{"positions": "learned", "parallel_block": false, "init_std_o": 0.00349, "beta1": 0.95, "seq_len": 512}
MLP neurons of a small language model. Each row is named by its layer, matrix (up: input weights) and neuron, and shows model dimensions 32-127. Each number is 128 + 32 x the weight over its row's rms, rounded and kept within 0 to 255. Numbers have three digits each.
After each neuron's rows, "fires on" lists the tokens most often at its 100 highest values on Wikipedia text that the model never trained on.

L13.up1072:167169130133154122106121172173178142081121084084091129142126156097098093085141105107084121100143120124122188133121143126139095118102153114182065123090124106160131168072085120127076152148125109122092127149110121157113087098122173141172117151095167122133185163153136150143146117171182117115
fires on: "p", "P", "c", " (", "D"

L4.up1351:108150198139114135087106090111139165109127115084121087126121130086141192141133088126113144095188127116168104103169174162121196109138132121104169221189123131128088070099145162214116200125152072199110134138106108111094156139132140158124150117169116194141092110083139128168118144127103149120
fires on: "g", "ig", " who", "ul", "é", " need"

L4.up140:122109150074090204160133138143112149150082093177104120154121114129143113108113118114114124135139137147127108087225132129121085098102113141126167137143150102139148101115125125093139150156141085109141079149110154111107115179104127146074084175185146106118217076144090161158085081130123103105
fires on: " cont", "te", "ine", " en", "===", " ==="

L18.up1207:151085179089134084117102156163134160071113178133169092103121154172157087088168107131106103084111164110106172154107098154135123111117069074163142147120143116152165123114153184146116127140138112140112169148103164129089103099104078102114183114118172099147190169118098148136148115180138106168
fires on: "a", " section", "t"

L4.up1192:176147063095080148138108150130149093125134165158132065138139120131159120103071124166122173131125091127134174125093173083117136164151141115116138159107109113121150147159120174146176141146086099168128163121143089163147131142191158070086144161106163147132083082143115137100124132095087134067
fires on: " of", "ound", " Tom", "r", " Fort", "s"

L4.up89:133093161130096082138128102131176111116099177157131059196118158186116179120108133168098070124117160089122146139105090121148115123151143120088142119069157092128150186166135139171145116179154094143170128122156119105166125129100145106139170187160059161138119134138137085114117087117102153102
fires on: " under", " comm", " off", " ref", "m"

L4.up1119:130144073136104145166124241115114073118106099174137134194147140133174122115155123124150132083124075136152157127134187068143109134112144098163151137137120093112160168213112093134204121134053119084111152164114061169144140117162089128109167120108137158074157211074134193110123161123183107122
fires on: "ation", "ion", "s", "ions", " of", "E"

L13.up1203:154143178088088116057137131130119136070132108129112131142079097169147072136170121140091091136112144111151159133158157093126144097083098102185059137147181142183163112119134095115124169129131080126131106119117137117056095121080040095115150122115124113174154120136173174186104139126171109149
fires on: "a", "ia", "na", "ena"

L13.up1327:087088110117151104098153128121158055139085080118127044190158132172106131165136136165171110102147135137113086124191114158089121092145136099058150122145152112059120185132045062071123145101103116112120065124147173186135135116105104106143150173093109153210118168132162139169069136197096185112
fires on: " f", " F", "f"

L13.up1152:103111171117153111174116130173141086131043150127160105182148126166078090131177148153157077104142146152064070134153103060185124180142141128148064116167068100101157198151070098067182137082154112107148144130110108126100146177107131145164125141089172095172150148153108167127096112117140107138
fires on: " f", " F", "F", "C", "f", " c"

L13.up535:089134148130209108155142172128141143125102101102149119150117133112114123103094071139071146137144136118092149127132056053131177140134114142108099082109084091089122165116115051104121105105133144188102088155123150093143087144125178146051170101181136104129085093160053079080086141131173132164
fires on: "2", " ", "1"

L15.up111:087071160116204098121132155124176083181135133100193089170089103132111119138182128116116132113167139214121090139120157128187165116153213058194094139150167106125156179124137148152168133128133171138213139137094129124124136147116130102108141185098143127158068143168167146115126149094163080131
fires on: " c", "F", "f", "m", " F"

L15.up276:160103160148159133152080104106144141128094164150133088129062169167149089170058130127101124124131171174160047122146111161140063125196092100192069081146078132134136189115159072049112124148167097190123147108148142181133120122089115159182056157101152172182164148174104176173126196110145185164
fires on: " G", "C", "f", " H", " C", "c"

L15.up1343:151129209171140137133080124113103214125143109196147111110100137094075092143107078167108127116099085150129091116155043067193135106065147090128129086080180091107106122109082048170150107112163143197153121135127158143097098153072144154072107119109065129128136139145061136066102162077134102142
fires on: " ", "1", "2"

L15.up1383:150142137089055152102112160165117180089125157123122117112122092104135099158165116163096072140116130093109187167148118062133142102118120093145136119171148156154105122084113124144154177118179055111085089154102114080094094151125084127103179117123119133181196106057138186123116148123142139118
fires on: "a", " Ma", " La"

L13.up1442:124133159171168100094144150136125113144133119068153160128151166128118160142194095075090123086113163064132181105107105124205158157146107125122093093161132146147129070089167100119128182159167176143129160111127075188103130130097114132113130157049156170108130171092150183172145138146171091130
fires on: " P", " W", "p", "op", "P", " p"

L13.up1215:142151153115160129156133148146150156213144119096120118073189100140118184085140200087157187129108074116115136118153156095155122136098104136116094063161106113104153160136152130118091115092150134122115118078116089149100129147113120120113137120177142129121157152116177141143143149196162070087
fires on: ":", ",", " or", " place", "al", " to"

L13.up949:169142138149166107178179175162113130116148184130131123068138151129097187121143139096120152081163153094100082149131132072176085166169088141192114159135138149110145146143109161112083048176078113123130134123117100131117074087154154155116143149149167157104103117177131141125125126196183139098
fires on: " and", ",", " or", " &"

L4.up185:129165164097078147072165127121146109130157159152158117108146141142139106142143153111094145125136133121140119162164175137110111092126172079119106153118132121156054135168163149112146117153149150135078122149173087110146111134096145109131087126114078123149142134089131133088134140113131095104
fires on: " Chinese", "hen", "ong", "em", "ang", "ific"

L15.up1238:113124157056113129202123140128108127153066130202138169196123148108129082062120136091083215137137154089112098130150095065110180212082153157085116112157150168152121142126134139065105160197164091087120114126130149158141128147115117135160146155151141155155179137186051143120199108126038118137
fires on: " cont", " en", " opp", " Cont", " dep", "t"

L13.up933:153095226148110134131087074098172122161136117110182138073090096143131121131094110160075114074152133150100072106134074116198120127158163157096110137120093089054105119101160074120149118052108136131075095146149164157138125148097106186083135111121101129154146060088111090092113150098132123108
fires on: "1", " ", "9", "2"